config = dict(
    num_hidden_layers=9,
    hidden_size=256,
    num_attention_heads=8,
    num_key_value_heads=8,
    head_dim=32,
    intermediate_size=1280,
    vocab_size=5811,
    hidden_act='tanh_gelu',
    norm='layernorm',
    norm_place='pre',
    norm_eps=1e-06,
    positions='rope',
    rope_theta=10000.0,
    rope_fraction=0.5,
    qk_norm=False,
    attn_scale=0.177,
    bias='none',
    tie_word_embeddings=False,
    parallel_block=True,
    init='normal',
    init_std_qkv=0.0233,
    init_std_o=0.00549,
    init_std_up=0.0233,
    init_std_down=0.00245,
    optimizer='muon_variant',
    learning_rate=0.00773,
    beta1=0.95,
    weight_decay=0.044,
    lr_head=0.00945,
    warmup_steps=200,
    schedule='wsd',
    decay_fraction=1.0,
    decay_shape='sqrt',
    final_lr_fraction=0.0,
    batch_tokens=131072,
    max_seq_len=512,
    doc_mask=True,
    train_tokens=698800000,
    max_steps=5332,
    dataset='wikipedia_en',
)
MLP neurons of a small language model. Each row is named by its layer, matrix (up: input weights) and neuron, and shows model dimensions 16-143. Each number is 500 + 50 x the weight over its row's rms, rounded and kept within 0 to 999. Numbers have three digits each.
After each neuron's rows, "fires on" lists the tokens most often at its 100 highest values on Wikipedia text that the model never trained on.

L2.up70:386489443530537571508477400600528589444605427526577417449536494530507388462507534533482443570509519606517520552448543513601578445540520630587504510456432519529463600561509457466546458578475500517505569533536482531463471553497477493557388464520614473510501450528485512531494427469450393507445428544564549496553536529472484553365566516550493438470494498598490580420507492611572500458502
fires on: "ap", "e", "ute", "ike", "ele", "ose"

L3.up125:518495501520539432569546417525525465419553434486535487547480525436561504472567584458598483502452422572448401558520389478534468376528515537553529508506576494447454466431503498480392505400519497531464521456542473531441555564435445485558552514480451530428454486541513534507432546511469606467570430579403461506495445574571535583570434501491456471474501509499599520564460590496493474503515
fires on: " /", "age", " rele", " for", "ls", "osing"

L3.up651:517537417419468465421609485524514506569471517483494414430490496464502521504520598420381481505517483493531478481423493527480436512528490428487527460476628521543514552558551439493455436526514541476480565514538506517506453554571396523541476562574552519447494424528431582505525448490366491467606526578487550546491547489544456526458449470417524498503575517421441532520530445484504510537468
fires on: "',", " of", "anc", "enc", "ts"

L2.up399:485498473551566472524456510481469462480532507545516502441477471509493612489459526590560471459433492526489434534447527402525542545545418534533452497488385504509543563531544426495483440496480631486534512474515415476574525472490451463534512566499532487516458541489570403461533550438527436446633531414505515461499432489542564509492470448515535507416444358544468453498503608472556494494579
fires on: "F", "CA", "ire", "T", "ing", "M"

L3.up542:525494440613548478542553447479444473452546540606519500552504473500450502525518471571607568447452470509468431526399542551480512498483494548551533482524584420421519478517555532408392424526505592534551542534496471556527524535579552538490462429515506512481426517538536579554522497460480606538552445479495394459523453425452471489469454510455513584467513434430548538529465499466474515501488
fires on: "ent", "r", "ey", "sp", "ú", "eg"

L3.up897:462507460475487497537482524595470560496613597475483420459552503470571364529489501576488551516503524460481589587477502423458421571419507420543464462531428524465462541514530489533558523478426425492443457562482428523552603522519538590431540569409434483405477498451562543467487466523556529414571522564488497529418420560460484445482502482504536436549440525538480425532422481469534457495499
fires on: "and", "th", "unn", " Division", "ag", "enth"

L3.up899:556475465561499541556551524418501559519561574461522527502418516489378547526453504523526560473483396494553526432511501476409523562455469393511545481552541522464504482507489541496545574496560472489532390448528508519593505489505481539557527582493516571554565396462502440462503486456407530369536531390414463573573525494525500450500534522598479532455496519499478440358531488513514449432545
fires on: "ing", "T", "W", "ices", " It"

L3.up511:551486383451549528443583400560453513500562514378498506467492451557493559506519489567546462503528496522473503439502488525485408546552521486486539551547530571635478513470505536421460433495535489481511563557581484469464434505445512513441489540524435557490510459561470482482422491506454420482555509502532533544476510446482574436455550548511517508504542495482498563516439552494547542450547
fires on: "s", " of", "es", "ts", " "

L3.up453:487429585569436556564502603402526503455491473469493408485539486482530443522455581529462632445525474555438469478550531524486513451553557485643468491558448467512530520579475487561467496609457497492532572496533504469483424536436455442496456546471527482564510564444598501474570549532485477631443410457493562474620427410525508482462520410504462486480494526528430541477404526501598567589495
fires on: " team", " president", " brother", "man", " President", "isher"

L3.up1200:534519462529466434602497527463474554467583451481451451488586533519527439464547400504462620503494513457439496524503530434512520500551485490480487495586552513468415424462473568517562432550500564474535421526469558448489548468490503416463562418447501530436473486477509482562655582480435415413428431514572471488512558517494446519492546487544476485493577517470456408527541541545475492492461
fires on: " career", "en", "ild", "ight", " draw", " Other"

L3.up1236:439463488540457481600541499471433486445445587471430465489542508558572506474448507524495538565477495509481478396502450478455461522443561497459460626511483516500558593544512481547502515478426493478462450468506499434499567564506524499582387440495577489539459535501507483484583504439510476570619519496483476521549484560514460512534547452514540495471531525522586551510566436515450550572477
fires on: "'", " so", "ak", "og", "g"

L3.up1266:571466562479455487469499607411520429458488561548569543479507463532446435565494414535522469476386506564427500461528435570446497488434508517394503528516520440545427421458455458526521474561382442513480500482521564461397461583565468509482548603527568665533461473516443444503527458450470473504537523479467595550553540563545512445548510506590533473495466467570592505504566538483461606553460
fires on: "'", "ell", " votes", "z", "at"

L3.up1202:498449588479464539404520484514510471541576540474496440446461519502505533524553575512492563432485421518458613518468478411499489451537462422424543529493544551465426473422501484463533486513512500541504438597493493592513522514524502490685491518497433508521525458417526474494457466523398512467480441478495556489482543420535485526554527612474410473480531476415463541498511503610526471548588
fires on: "as", "o", " Sl", "a", " Game", "end"

L3.up918:414535532528441498542533465515396412431488462495527449490460512482412541511427473472509544496535489518463440411443577562467409524422495511486491544428517546543491461540476492415544581487485448606541470456438545534408460539481490619485465477501500454419496607441524581546462542476668663472432538446510519595466502492514463516476511556488491492490469614498499542530476503483506446368595
fires on: " to", "M", "id", "ot", " by", " /"

L3.up241:455528462527469510453535483498502391445646510471456474450426431483505486490457522513396458479505506532479535527489407430479536497466522488560541522488475516556444572548480536452531402505550540443634511600521557564516509457486413515450394519512508441501536542484549533521473490562521516407467457451441511454458490518462561433496589617553525492529502527533526422600460453426552580434527
fires on: "s", "ins", "ers", "ans", "ists", "ants"

L3.up304:468435510605550463412560511507443511515478531479494516488489483498478499509524547503505473555512467501520468510520529472625509567425543535488444540475535404546545447591530423519537440590521575497466523500559492484574425580525424503467540509591494604495540496521527528496400525553459517509573563441550512494493505580524459484543477508540465473532443459486453486518545625490527458480530
fires on: " and", "i", "ay", " born", " Republic"

L3.up66:465534423544526390512502462558472566457536464605444523512479492448500537454529535523496558557495444476466413620532450471627437476494536512449526565449500446488461509572505632436521457458534589476522473455537566475446536544422507488520544447569504523485462477609495450502526502404432452442430460436497522516529558488492451537465475582519515564526507563540518452562422511564560509447481
fires on: " neg", "ele", " who", "ute", "i"